config = dict(
    num_hidden_layers=18,
    hidden_size=384,
    num_attention_heads=12,
    num_key_value_heads=6,
    head_dim=32,
    intermediate_size=1536,
    vocab_size=5486,
    hidden_act='squared_relu',
    norm='rmsnorm',
    norm_place='pre',
    norm_eps=1e-05,
    positions='rope',
    rope_theta=10000.0,
    rope_fraction=1.0,
    qk_norm=False,
    attn_scale=0.177,
    bias='none',
    tie_word_embeddings=False,
    parallel_block=False,
    extras=['capped logits'],
    init='uniform',
    init_std_qkv=0.0306,
    init_std_o=0.038,
    init_std_up=0.0438,
    init_std_down=0.0438,
    optimizer='muon_hyperball',
    learning_rate=0.0135,
    beta1=0.95,
    weight_decay=0.0,
    lr_head=0.0089,
    max_grad_norm=2.0,
    warmup_steps=200,
    schedule='wsd',
    decay_fraction=1.0,
    decay_shape='linear',
    final_lr_fraction=0.0,
    batch_tokens=131072,
    max_seq_len=256,
    doc_mask=False,
    train_tokens=623000000,
    max_steps=4754,
    dataset='wikipedia_en',
)
MLP neurons of a small language model. Each row is named by its layer, matrix (up: input weights) and neuron, and shows model dimensions 144-207. Each number is 128 + 32 x the weight over its row's rms, rounded and kept within 0 to 255.
After each neuron's rows, "fires on" lists the tokens most often at its 100 highest values on Wikipedia text that the model never trained on. A number after a token or word is its count.

L12.up1508 [149 166 197 138 131 133 120 175 164 108  73 188 155 114 172 103  85 143 125 130 110 118 107 114 119 142 115 173  90 104 117 148 149 177 176  68 169 137 121 141 162 128 164 187 125 108 106  98 122 159  96 111 159 125 199 176 185 161 122 143  79 179 127 141]
fires on: " and" 27, "," 19, " in" 18, " Best" 5, "ican" 5

L12.up1486 [168 127 104  52 106 154 128 145 125 167 162 185 129 134 111 159 146 106  66  86 135 131 118 164  89 162 106  95 159 151 147  84 122 112 101 151  73 116 155 135 155 136 135 166 127 126 125 128 130 124 102 144 158  61 130 179 132 142 160 144  78  96 146  93]
fires on: " the" 36, " w" 9, " on" 9, " in" 8, " |" 7, " \"" 5

L7.up72 [ 91 110 136  75 131 112 169 148 152  84 100 102 151 122 115  94 114 164  84 130  85 101  78 116 174 142 137 108 186 149 154 119 147 133 148 134 106 119 123 131 225  78 176 193 127 113 149 145 100  76 127 140 166 110  97 161 113 154   0 165 152 167 159 128]
fires on: ")" 29, " is" 19, "," 14, " was" 5

L7.up446 [139 151 111 103 126 127 177 137 135 110 163 118 116 118 138 179 124 113 110 109 134 121  93 174 131 175 104 143 131 208 114 187 125 106  69 122 145 117 111 106 145 146 151 108 148 165 111 124 197 107 114 138 155 136  93 143 113 100  93 165 108 141 167 107]
fires on: " " 30, "1" 19, "0" 10, "9" 9, "2" 9, "4" 7

L12.up971 [132 173 144 105  91 187 133 113 129 155 154 159 112 139 112 108 156 117 136 128 166 124 140 168 120 160 126 123  77  90 143  88 135 142  96  84  75 139 167 135 159  62 178 131 117 123 140  38 120 140 166 120 142 145 132 166 157 112 152 119  91  68 107 171]
fires on: " \"" 17, " on" 16, "The" 7, " in" 7, ":" 6

L11.up1350 [ 83 184 130 132 114 120 132 133 131 137  86 135 138 149 168 132 135 129 141  43 129 115  94 112 136  86 129 148 143 145 187 156 180 122 171 106  99 149 134 129 168 119 126 165  98 122  76 187 121 111 171 147 104 109  88 114 152 137 101 130 168 125 172 163]
fires on: " |" 29, "|---|---|---|---|" 15, "\n" 13, "|---|---|---|---|---|" 6, " career" 4

L5.up1387 [ 76 107  90 115 100 160 111 150 128  83 151 102 135 131  64 155 206 125 125 124 132 113  99 111 113  70 142 122 130 169  94 173 141 144 158 149 116 135  64 149 154 149 154 132 111  74 164 134 100 109 100 177 169  76 144 131 148 184 120 168 107 149 127  96]
fires on: "-" 24, "0" 23, "5" 13, "4" 5, "8" 5

L5.up1158 [ 97 203 128  80 122 195 142 140 118 138  98 148 110 123 102  97 146 181 147 132  60 121 128 136  81 129 118 144 127 114 147  94  84 149 168 147 156 127 115  99 172  76 123 124  97 112 141 140 158 165 162 166 104 111 164  87 146  91 119 137 113 104 162  75]
fires on: "is" 17, "-" 9, "ly" 7, "iv" 6, "d" 6, "i" 5

L7.up69 [121 118 109  60 111 143 102 150 120 104 119 172 143 142 112 142 135 124 142  86 130 129 145 119 160  63 160  82  88 110 103 120 143 164 118 112  94 137 130 177 137  82  76  83 104  79 135 129 115  95  97  92 121 133 117 119  57 151  74 106 111 160 158  89]
fires on: ":" 42, " |" 31, " " 12, "1" 6

L7.up1456 [119 106 131 143 166 134 114 178 156 154  84 125 128  91 111 134 145 109 127 139 160 167 109 142  71 104 128  92 113 124 107 128 164 168 145 104 194  97 166 166 159 107 164 137  97  84 128 125 162 202 136 133 164 108 238 161 132 115  85 132 118 169 100 154]
fires on: " or" 76, "\n" 5, " and" 5

L11.up1438 [157 153 159  92  94 115 129 128 134 111 153 127 100  59  51  95 143 169 109 185 154 136  92 113  96 132 176 124 217 162 153 149 164  43  93 134 129  95 181 149 146  92 145 178 136 113 138 102 149 109 136 143 112 106 145 114 163 195 145  90 197 153  97 137]
fires on: " and" 38, "," 22, " or" 6, " may" 5, " known" 4

L5.up242 [152 141 135 142 118  94 135 171 130 177  95 128 112 113 147 137 135  76  90  64 125 108 114  89  80 117 163 169 147 154 129  87  94 116 111 145 129 116 185 124  78 126 145  57 143 136  30 104 101 199 152 147 132 126 138  98 125 126 150 109 126 169 106 163]
fires on: "r" 20, "an" 14, "m" 13, "en" 7, "ol" 5, "h" 5

L5.up1226 [122 188 179 144 143 152 109 132 171 120 154 130  62 122 155 116 114  99 147 128 108 128 150 149 104 120 110 142 111 136  69 109 163 120  63 131 125 124 108 145 123 122 206 146 134 163 110 167 115  81 128  93 117 150 132  92 112 115  99 169  67 109 113  54]
fires on: " that" 29, "ad" 12, " Bad" 9, "ap" 8, "un" 6, "ed" 5

L5.up413 [176 158 118  92 113  92 112  77 145 158 134 193 120  73 175  42 120 118 160 134 120  63 114  94 105  64  84 123 100 113 156 145 144  88 135 151  84 188  63 113 132 107 112 121 169 131 108 164 100  97 140 170 100  97 138 110 131 131 135  95 147 134 149 110]
fires on: " |" 43, "er" 7, "ail" 5, " river" 4, " under" 4

L11.up72 [ 71 114  69  83 187 125 169 140  75 158 104 133 137 141 160 175 155 100 177 186 106 133 113 187  63 180 109 124 171 142 129  63 128 148 117 152  85 130 139  64 156 128 175 143 135  85 172 127 166 143 131  95 103 131 163 132 156 172 121 112 147 142 198 155]
fires on: " T" 79, " t" 11, "t" 5

L12.up146 [105 104 114 113 166 157 116 182 136 154 136 116 145 171 118 112 118  97 157 174 110 180 160 139 159 146 127 152 142  58  70 104 113 162 131 112 132 165  85 128 127 109  62  64  86 154 184 152 103 111 113 122 175 136 156 135  88 159  90 150 125 190 117 164]
fires on: " |" 43, "-" 7, " to" 7, ":" 4

L11.up775 [134 152 102 124 138  86 104 103 132 139 115 100  78 128 118 110  79 128  85 109 143 145 100 137  87 175 158  90 131 134 156 113 139  81 148 142 147 101  63 104 117  96 167 204 103  82  87 124 132 179 157 101 116 107 143 139 176 142  90 129 105 129  97 176]
fires on: "." 64, "ing" 4

L12.up164 [ 86 179 133  96 161 106 178 120 158  99 112 160 176 105 149 182 100 165 179 103 122 124  99 177 127 160 131 113 131 131 102  91 124 106 136 131  98  99 145 109 173 106 156 167  61  72 168 143  97 145 175 129 140 171 161 135 137 137 130 123  60 136 149 129]
fires on: " T" 21, " int" 13, " (" 10, "T" 8, "1" 6, "9" 6

L11.up424 [134 123 189 112 109 121 109 123  92 118 131  81 107  81 172 108 108 134 138 222 131 122 171 190 143  91 143 133 102 110 121 156 128 136  85 191  54 174 147 147 132 144 149 159 122 145 197 132 130 154 205  90  99 171  93 111  82 148 109 128 114 129 173  79]
fires on: " |" 47, "|---|---|---|---|" 5, " ===" 4

L7.up132 [175 134 109 120 177 145 119 138  85 113 123 113 144 120 197 104 115 116 175 117 114 116 156 113 101  95  94 116 133 110 106  85 144 108 144 146  77 134 186 148 143 113 121  98 152  88 117 101 162 154 157 152 169 142  74 100 170  93 147 163  96 114 149 137]
fires on: "e" 22, "r" 18, "I" 6, " to" 5, " in" 4, "i" 4

L12.up1060 [120 122 138 175  91  80 136 128 129 195 184 114 142 112 153 125  91 114 177  71  72  90 157 158 109 160 135 104 159 135 133 127 157 120 114  66  91 148 111 124  48  95 131 171 144 164 106 100 193 175 132  73  71  52  73 152 176 126 130 156 148 102 124 168]
fires on: " " 30, "-" 19, "\n" 11, "ul" 7

L7.up838 [ 97  93 104 144  98 133 102 134 118 146 107 105 127 160 102 121 105 132 114 137 178  72  80 103 115 116 111  87 169 102 155 117 145  85 146  97 104 176  90  97 165 144 113 132 154 124 139  80 228  99 146 164 132  90 106 137 158  82  20 121 138 114 152  84]
fires on: " as" 34, "," 30

L12.up1092 [115 107 135 127 132  98 177 182 118 159 107 142 109  64  90 153 144 151 136 130 143 121 131 154 138 140  80  72 154  71 134 159 122 134 108 151 129 113 134 142  84 125 168  49 134  99 167 178 107  87 118  83  70 116  83 128 120 139 123 113 110 115 225  71]
fires on: "0" 35, "3" 9, "5" 9, "8" 8, "2" 7, "6" 6

L12.up1428 [124 176 144 242 140 129 180  94 119  63 112 133 141 214 198  83  87 129 113 104 156  88 116 139 130 144 164 106 117 131 169 105 133  98 130 139  96  64  89 129 153 137 141 112  97 190 135 174 131 148 166  96 116 126 130 121 119 147 100 109 124 125 126 146]
fires on: "," 57, ";" 13, ":" 10, ")," 8, ")" 4

L7.up558 [103 118 169 183 143  97 143  74  87 180  84 108  98 122 166 164 139 149  93 153 167 202 157 109  95 136 157 150 115 101  78 125 139 108 128 152 109 136 171 171 126 154 142 125  99 101 162  94  78 135 100 149  84 107  69 127 128 125  39 129 135  93 154  88]
fires on: " " 48, "1" 13, "\n" 10, "2" 4

L5.up540 [ 98 151 171  61  94 129  87 180 162  88 116 177 123 115 123 150  97 122 117 117 134 135 118 118  88  91 125  78 120  88 143 130 114 130 145 127  96 197  77 183 102 130 125 121 122  63 103  71 154 166 120  81 146 119 165 167  64 148 148  71 160 134 143  65]
fires on: ":" 60, "-" 15, " |" 11

L7.up350 [153 142 142 114 145 118  96 189 123 141 119 145 144 159 136  54 121 135  62  84 150 120 149 140 163 109 131 155 120 135 150 153 114  85 108 143 147 124 144 157 107 108 170 103 144 138 131 102  80 102 100 156  52 105 138 177 156 131 184 122 122 110 101 125]
fires on: "ent" 20, "ant" 16, "ret" 12, "ont" 6, "est" 5, "ir" 4

L11.up719 [112 151 142 100  90 148 229 143 167  46  74 129  59 156 152 122 105 162 150  86 119  80 117  92 111 122 152 177 132 133 128 113  89  73  61 176  92 160  91 182 158 160 149 119 108 130 147 133 119 142 138  78 137 173 104 128 149 114 162 120 115  92 114 129]
fires on: " " 21, "2" 18, "1" 16, "4" 8, "9" 7, "3" 6

L7.up1327 [ 85 183  98 124 119 115 188 152 159 155  92 120 149 100 178 151 154 120 161 142  88 110 121 115  77 138 146 131  65 127  97  94 125  90 203 133  90 155  99 106 162  86  73  83 107 135 128 146 128 193 132 119 103  99 113 117 136 162 166 155 112 139 183 131]
fires on: "ing" 26, "-" 15, " –" 8, "i" 4, "," 4

L11.up170 [148 100  92 120 118 133 102 128 146 108 143 165 136 135  93 112 145 148 157 156 108 197 140 146 103 165 152  87 102 107 140  72 180 133  88 103 193 174 107 144 137 197 118 101 157 116 177 109  97 108 105 110 176 144 137  95 146 170 215 178 166 108 112 166]
fires on: " ro" 23, "-" 16, "ro" 10, " rec" 9, " Ro" 6, " acc" 6

L12.up169 [112 134 123  97  66 143 136 163 106 143 161 105 100 149 113 207  96 127  97 124 149  93 132 153 128 184 117 158 128 116  84  78  87 101  66 132  52 109 140 166  95  79 167 174 138 142  99 118 113 137 146 106 147  85  86  94  91 122 120 129 113 128 130 158]
fires on: " The" 35, " \"" 8, " of" 7, " United" 7, "The" 7, " the" 4

L7.up1088 [154  87 104 137 132 166  92 147 122 103  92 109 189 170 137 185 151 128  96 153 105 165 113 160 200 135 176 149 163 152 128 134 161 146 100 106 107  83 133 127 122 120 149 161 170  98  96 102 149 122 186  75 122  88  77 113 162 209 108 125  76 107  94 133]
fires on: "." 23, " in" 21, " of" 8, " at" 7, " on" 4

L7.up789 [ 94  94  51 140  94 155  81 158  95 158 132 132 165 155 105 110 134 104  94 107 171  72 157 138 113 169 190 126 102 132 167 116 160  96 117 136 192 152 130 139 158  76 112 191 118  52 137 114 106 155 129  75  92  83 178 130 147 130 149 134 117 142 126 187]
fires on: "." 33, "el" 8, "g" 4, "ac" 4, " included" 4, " including" 4

L7.up190 [103 108 135 105  95 139 114 110  51 112 147 107 191 168 176 193 126 133 171 117 129  99 177 112  98  95 130  89 142 137 133 171 151 129 194 132 135 131 157 188 112 117 136 137 110  83 104 120 120 169 105 118 111 165 115 140 180 138 150 107  86 144 138 155]
fires on: " in" 44, "N" 13, "M" 13, " to" 4, " on" 4

L11.up869 [131 143 204 150  94 141 182 116 110 105 156 115  99 152 141 109 137 188  87  94 143  84 108 118  78 139 131 145  87 143 133 104 174 175  72 110  97 128 115 104 176 138 125 161 133 129 140 186  99 120 123 110  97 116 158  74 118 117  26 126 168  89 148 130]
fires on: "," 32, "\"" 21, ")" 13, ")," 4, " and" 4

L12.up855 [139 162 187 133 163 155  66 139 134 144 127 177 175 149  52 112 124  94 158 174 172  82  93  76 142 181  77 102 139 175 177 105 202 147 108 118 107 103 130 144  51  92  97 139 127 118 209 126 121 150 105 135 139 115  99  99 134 170 155 154  95 149 148  93]
fires on: "," 20, " and" 12, "\"," 9, " \"" 9, " as" 7, " a" 6

L7.up1143 [123 120 154 128 142  90 136 109 134 126 105 116 151 156 111 145 163 128 123 157 156  50 117 178 167 157  82 148 134 141 132  62 112 135 130 157  77 163 133 107 133 178 148  95  90 145 126 106  97 160 153  51 134  98 144 202  96 178 151 120 142 134 106  93]
fires on: " and" 88, " or" 6, "," 5

L7.up1530 [180 144 147 137 145  98 118  85 123 152 168 121 159 101 158 125 135 129 135 119 149 111 184  56 166 139 138  51 130 156 176 118 124 175 155  78 167  91 109  96 126 137 175 127 162  71  82 131 170 111 137 155  81 119 146 132 114  82 138 160 137  76 167 109]
fires on: "-" 59, " " 6, " four" 5, "1" 5, " three" 4

L12.up1200 [106 103 110 148 109 152 111 103  87 135 115 103 114 126 208 157 129 198 111 163 128  87 107 106 139 112 137 148 183 100 102 204 142 110 115 133 168 121 163  86 146 152 167  79  79 125 141 120 161 155 134 131  79 157 124  98 180 120  73 123 161 124 102 127]
fires on: " " 37, "2" 31, "1" 10, " August" 5, " October" 4

L5.up1026 [125 166 153 161  79  99 153 119 117 116 153  78 126 142 101  28 132 150 169 110 112 116 104 178 111 114  95 124 112 180 104 117 111 118 103 129 123 158 136 184  82 213  82 197 132 191  88 131  91 163 155 149 159 107  79 141 205 171 125 159 107 155  44 159]
fires on: "-" 27, " " 15, "ers" 13, "ad" 8, "ed" 5, "am" 4

L7.up1022 [149  81 144 140  93 123 168 170 136 139 101  75 144 155  93 136 134 103 156 121 114 149 122 178 146 183 170 109 162 115 148  86 127 122 124 119 140 116  76  82  88 110 158  54 167  72 135 140 130 129 172  70 171 147 134 166  96 140 118 130  78  54 138 107]
fires on: "ing" 23, "ed" 7, " in" 6, "es" 5, " started" 5, "ated" 4

L11.up1462 [138 108 123 137 138 157 142 145 153 142  99  98 150 163 149 138 183 139 120 144 117 137 124  87 172 148 155 143  81 110 145 146 185 176 110 192 136  82 112 199 126 107 165 137  78 148 127  85 178  80 145 181 158  91  79 123 112 168 175 119 120 158 127 138]
fires on: "." 44, " ." 6, " of" 5, "," 4, " +" 4

L12.up234 [ 77 144 134  76 103 177  83 119  92  80 107 122 121 156 153 136  86 138 134 156 131 112 115 145 161  78 171  43 109 123 196 158 133 128 126 142  94 105 117 141 159 140 139  76 156 106 130 171 164 101 138 152 156 117 110  84 156  71 124 126 182 137 170  94]
fires on: " the" 45, "-" 11, "," 10, ":" 9, " |" 9

L12.up201 [124 146 163 156 132 126  80 111 142 150 129 128 130 149 188 219 168 174 178  71 161  95 138 142 132 109  94 174 129 169 154 105 126 155 125 169 113  98 187 149 168 131 152 163 138 132 114 143 119  98 173 168 110 156 112 215 141 116 106 140 104 105 132 141]
fires on: " " 57, "\n" 26, "." 6, "-" 5

L11.up1132 [157 126  84 142 145  92 111 135 140 112  52 116 105 104 100 151 121 182 141 110 152 176 163 147  98 110 105 143 104 139 132  69 104 148 134  77 180 103 136 128  93 144  99  84 128  95 211 145 154  83 128 157  87 176 152 126 136 133 154 130 143 124 149 167]
fires on: " under" 43, "-" 12, " Under" 5, "on" 5, " Battle" 4, "ro" 4

L11.up1341 [162  69 118 130 144 144 135 196 126 146  90 170 141 104 106 121 152 152  89 134 136 166 110 148 102 197 123 121  92 119 101 128 160 127 141 122 152 134 126 170 173 158 126 152 138 120 138 124  87 115 167 129 183 131 157 130 144  95 113 109 103 162 112 161]
fires on: "," 68, " and" 15

L5.up146 [142 131 114 102 101 132  82 113 152 177  98 160 148 149 138 132  56 111 137 162 129  88 150 119 158 120 160 134 127  93 138 139 161  95 120 137 138 135 141 165 138 161 150 161 132 140 149 128 101 172 138 163  88  91 104 222  83 126 106  86  64 143 114  84]
fires on: " |" 23, "al" 19, "enc" 14, "ap" 5, "overn" 4

L11.up90 [ 78 127 137 117 102 136  84  62 123 126  49 131 151 103 162 166 170 176 120  66  81  78 153 135 139 127 145 193  90 177 136 120 132 104 138 111 182 112 145 128 169 135 163 153 135 146 110  62 119 132  96  76 144 112 144 141 165 112 152 121 103 128 155 104]
fires on: "\n" 36, " —" 10, " " 9, " Total" 8

L5.up1060 [145 123 163 166 186  78 142  92  76 144 118 128 154 111 147  86 152 170  89 152 145 105  91 181  67 125  86 139 125 152 140 151 116 110 179  95 122 130  81 111 106 185 122 122 148 160 159  64 141  99 116  88  99  92 157 187  95 162 108 149 139 121  83 177]
fires on: "," 32, " to" 11, " which" 8, " who" 7, " that" 6, " not" 4

L5.up923 [131 120 158 157 108 165 156 111 106  88  83 101 126  86 140 165 134  80 179 181 138 129 199 125 125 109 172  98 128 164 146 144 195 100 138 162 111  96 134 132 126 111 160 162  99 142 130  85  95 136 155 100 188 141  77 164 124 126 161  92  93 145 153  91]
fires on: " b" 55, " may" 7, " bo" 6, "ann" 4, " should" 4, "an" 4

L7.up1395 [123 185  91 131  59 115 141 131 169  76  85 141  94 110 154 104 145 191  87 137 148 108 100  89 121  81 134 127 208 147 122 140 149  95  96 140 132 136 147 164 138 112 123  79 149 128 135 109 138 216 153 149 143 126 124  93 159 115  88 139 132 195 155 167]
fires on: "r" 19, "en" 12, "8" 9, "orn" 9, "ir" 6, " m" 4

L12.up514 [116 158 166 152 112 120 131 140 132  95 109 145  95 139  87  90 125 169  54 122  84 129 100 138 118 110 119 180 184 119 159  80 155 122 131 176  75  92 105 110  89 130 133 174 110  81 152 106 102 122 159 108 154 108 150 169 153 109 104  64 141 161 128 184]
fires on: "," 45, " is" 7, "\n" 4, " -" 4, " ex" 4

L5.up1237 [162 124 186 122 130 131  35  86  67 113 119 130 129 164 111 137 133 147 131 153 130  54 120 137 114 203  66 119 104 119 104 113 106  89 138 149  75 172 190 142 174 106 135 161 141 153 189 121 108 114 113 101 103 136  86 142  88 192  69 110 142 142 150 157]
fires on: " |" 52, " in" 21, "," 4

L11.up1111 [130 107 141 112 136 143 157 156 130 103 118 139 108 118 108 116 112 196 171 102 138 170 115 102  51 185  68 147 143 118 171 131 121 125 115 155 107 159 127 141 143 160 115 100 133  66 125 158 105 119 163 105 160 118  96 175 180 113 148 122 101 173 161  91]
fires on: " the" 20, "5" 13, "0" 7, " un" 6, " of" 6, " is" 5

L11.up842 [156 152 122  90  99  92 200 215 148  94 132  80 104  41 146 111 102 150 153 162 155  96 155 154  96 170 157 158 173 124 101 165 137 173 105 121 149 104  81 114  95 116 175 155  97 187 110 144 171 140 118 138 134  91  86  76 200 134 147 132 119 144 131  99]
fires on: "9" 30, " " 29, "6" 8, "1" 6, "8" 6

L12.up1369 [174 171  99 148 140 127 117 129 113 172  55  84 151 206 175 112 111 145 138 157  99 222 118 139 143 131 132 147 147  99  84  90 107 124 115 137 106 140  81  93  98 105 139 175 113 132  97 119 171 125  90  80 131 156 126  80 136  88 100 151 125 149 136  83]
fires on: "," 42, "." 21, " |" 18, " " 8

L5.up889 [ 70 142 145 155 161 138 136 129 133  86 170 127  94 128 192 102 182 136 147 174 121  79 143 179  62  84 152 170 127 173  97  90 160 136 110 187  92 155  96 130 114 136 108 171 129 173 103  91 126  81 131 139 115  76 116  82  86 168 119 172 134  95  71 103]
fires on: " in" 33, " at" 13, " on" 10, " of" 9, " to" 6, "-" 5

L12.up166 [157 130 159 157 122 110 127 118 104 144 131 124 135 113  72 121 146 133 125 218 178  26 128 137  71 124 126 108 133 143  90  91 109 190 116 124 126 186 132 101 127 145 178 119 187 159 145  96 106 114 149 117 155 121 123 142 130 153  80 147 130 128 126  66]
fires on: "," 54, " |" 13, " " 6, "|" 6, "." 6, "\n" 5

L5.up608 [198  71 158  96 104 109  86 136 154 156 163 109 144  99 119 119  94 168 165 139 105  98  94 147  86 134 107 188  71  87  93 166 101 105 151 114 152 173 139 175 133 173 162 135  95  86 160  86  85 105 131 147 163 110 186 131 116  81  84 106 144 114 207 119]
fires on: " |" 49, "ug" 9, "–" 6, "HL" 4, "CH" 4, "o" 4

L5.up1515 [128 156 163 129 120 182 134  89 127 155  84 163 159  90 166 150 117 108  86 110 152  74 166  93  96 137 124 154  51  88 121 130  76 127 112 159 101 147 115 141 112  95  89  94 137 134 135  77 174 117 169  86 150  89 116 127  59 104 114 135 183 118 147  79]
fires on: " |" 25, "\n" 21, "g" 11

L7.up902 [147 112 125 142 126 122 160 175 159 172 101 151 102  95 115 145 131 170 163  74 140 136 126 162 127 166 105 109 150 156  92 138 148  67 117 147  92 108 163 152 114  93 122 116 148  85 129 138 143 128 185 117 182 134  56 170 153 155 153 145 112 129 136  95]
fires on: "v" 32, "av" 9, "p" 6, " of" 6, "ch" 6, "ip" 5

L12.up828 [158 123 132 104  89 118 136 119  95 134 118  79 113  95 105 118 103 101 195 121 151 107  93 124 117 136 187 145 113  81 119  53 114  55 153 161 145 107 155 147 111 189 111 129 153 174  76  63 146 130 161 113 130 135 109 137 165 122 110 105 118 110 142 105]
fires on: " |" 26, " the" 11, " at" 5, " a" 5, ":" 4

L11.up1346 [114 151 148  90 123 135  54 109 128 125 127 201 165 139 152 110 121 106 129 174 120 142 103 147 148 183 139 152 151 116 140  84 150 130 163 191 112 167 158 144 124 112 139 141 109 106 129 130 180 132  65  81 168 135 143 144  95 244 142 175 120 126 136 149]
fires on: "M" 41, "um" 11, "im" 9, "em" 8, " M" 7, "erm" 6

L7.up23 [ 83 156 120 103  91  82 110 128 121  92 110 126 128 149 150 113 122 150  99 138 226 147 101 183 160 117 117 148 132 131 206 149 134 102 135 142 177 219 158 133 115 192 111 121 122 146 113 161  94 116 198  45 168 129 100 163 101 151 108 132 149 134 156 129]
fires on: "0" 23, "1" 16, "2" 15, " and" 10, " " 8

L11.up778 [142 156 104  82 155 110 114 135 110 136  78 155 141  78 164 127 169 102 147 134 116 184  94 123  56 164  98 165 150 120  93 102 157 133 139 202 123 138 133 109 146 148 122 114 166  80 160 119 151 130 120 102 118 106 162 114 160 182 174 158 136 124 118 130]
fires on: " M" 73, "i" 6

L5.up720 [101 156 109  91 125 142 180 165 117 173 118 117 144 158 171 116 164 111 119 135  99 168 132  81  74 122 141 158  82  87 150  82 112 101 182 187 148 157 140 133  93  97 180 136 130 184 128 187 172 208  89 148 118 138 154 166 115 112 156 150  80 126 133  93]
fires on: "-" 51, "it" 6, "," 6, " and" 4

L5.up963 [160 149 107 130  90  96 127 186 118 194 124  96 120 142 109 125  96 130 199  63 126 157 131 118 156 132 128 171 153 139 107  83 115 137 145  96 108 131 113 175 103 140 139 157 110 116  63 186 155 128 136 144 106 162  78  73 159 148 117 136 133 131 134 157]
fires on: " |" 39, "ig" 11, ":" 11, " " 10, "\n" 6, "w" 4

L7.up130 [103 126 150 148 123 104 121  92 148 167 138 110 103 173 180 112 166 160 130  88  63 168  72  90 175  92 160  93 174 153 123 107 102 213 174  98 111 159 121 150 123 141 104 129 221 100 125 118 118 111 127 139 122 115  58  72 122 109 118 152  65 111 100 142]
fires on: " as" 15, " of" 14, " with" 13, "ing" 6, "side" 5, " on" 5

L5.up1085 [ 85  71 178 137  87 140 127 106 165 205 147 123 105 113 117 150 178 153 106 150 122 120  76 124 176  97 154  97 125 116 129 130 133 110 140 142 149 148  18 135 115 122 141  92 114 117 113 132 128 151 135 124 135 151  83 106  73 109 131 124  99 135 171  84]
fires on: "id" 14, "ing" 13, " of" 9, "ed" 6, "ong" 6, "op" 5

L12.up511 [133 112 154 124 143 155 124  87 112 140  59 164 111  41 139 106 131  72 148  92 161 109 192  99 121 149 139 139 128 131 106 133  87 152 140 162   5 145  90 143 175  93  96 154 165 135 115 126  65  86 137  85 189 132 151 102 117 195  96 111 151 110 174  73]
fires on: " |" 62, "\n" 36

L5.up1389 [134 112 141 131 184  93  90 106 137 121 112  94 113 160 116  80 167 145 137 163 133  92 172  71 136 132 144 143 110 114  77  98 137 137 124  79 165 134  82 119 147 120 167 114 181 161 117 117 132 119 168  98 131 120 109  66  78 157  83 164 142 131 164 101]
fires on: " " 31, "and" 8, "j" 7, "l" 7, "á" 6, "h" 6

L7.up401 [120 160 128 154 155 139 130 169 145 147 118 126 153 117 102 119 106 193 148 147 154 102 104  86  59  95 112 144 171 119  95 166  97 150  84 124 145 134  95 168 110 144 173  82  90 148 104  61 153 141 157 119 112 137 136  74 124  90 137 167 106 162  93 132]
fires on: "," 22, "1" 19, "2" 15, "|" 6, "3" 5, " the" 5

L7.up804 [ 82 112 163 132  87  92 127 166 160 137 136 136 123 146 150 136 119 138  76 111 180 103 102 167 128  98 170 125 137 173  95  88 153 112 131 135 120 147 105 132  94 113 161 133 183 136 131 146 116 125 202 105 129 110 139  69 121 145  81 124 140 127  50 150]
fires on: " to" 34, " in" 13, " over" 10, " by" 7, " under" 5, " for" 4

L12.up990 [178  72 153  59 115 154  81 132 145 189 135 123 158 107 147 119 101 109 152 157 121 109 103  85 153 131 177 152 190  76 111  96 160  71 170 197 140 148 163 173  88 190 139 116 144 103 147 119 133 102 132 115 128 140  94 163 159  72 144 164  84 124 147 116]
fires on: " |" 97

L7.up724 [104  83 127 141 116 106 130 149 132 175 135  77 169 139  63 139 184  96  71 165 121 204 121  80 183 124 118 105 160 102  96 160 109 127 126 112 103 120 153 135 167 147 132 113 123  73 173  61 145 127 107  89 159 108 136 113 173 125 159 196  87 122 104 123]
fires on: "0" 34, "5" 17, " of" 14, " in" 7, " provided" 4, "8" 4

L11.up966 [139 147 151 142  64 127 154 141 151 138  47 128 125 108 138 130  78 120 176 157 173 168 122 150 125  85 166 171 149 136 113 136 141 143  79 154 168 164 120 172 130 153 133 148  97 126  88 129 136 145 184 109 172 161 125 175 199 111 167 100  96 155 114 183]
fires on: " " 25, "1" 13, " |" 12, ":" 10, "-" 7, "+" 5

L5.up952 [140  87 115  98 100 160  48 109 165  99 149 149 140 131 108 126 205  81  82 112 148 147 112  94 155 151  80 161 172 141 150 114 203  73  86 151 163  75 136 125 138 105 126 185 167 101 147 115 154 104  89 139 173 103 151  99 103  99 162 106 153 158 141  96]
fires on: "," 28, " and" 19, "." 14, " so" 6

L5.up422 [152 158 127 168 111 155 102 148  85 107  92 120 138 130  65  94 174 129 126 156 168 137 118  85 129  86 114 154 144 107 114 143 128 165 150 200 153 107  83  72 132 149  62 116 150 101 106 129 122 111 138 117  60 102  82 135 145 163  75  72  69 128 135 104]
fires on: "r" 30, "u" 11, "ot" 5, "at" 5

L11.up713 [149 145  84 163 134 127 121  56 148 219 126 122 165 142  74 162 133 158 144 139 101 174 191 109 153 155 115 121  96 133 130 150 166 116 181  97 117 128 206 138 132  93 132 129 146 104  45 139 160 113 108 162 122 158 167 168 125  62  91 138 112 119  83 125]
fires on: " " 48, "–" 15, "1" 6, "9" 6, "-" 5, " the" 5

L7.up423 [134  86 142 124 131 176 134 151 147  96 185  98 190  53  90  88 110  96 127 141  96  88  79 144  62 169 112 139 188 213  86 125 149  80 198 151 129 181 113 150 109 117  87 114 108 114 127 125 176 120  82  78  94 176 134 146 184  80 151 160  98 199 142 122]
fires on: " |" 76, " /" 6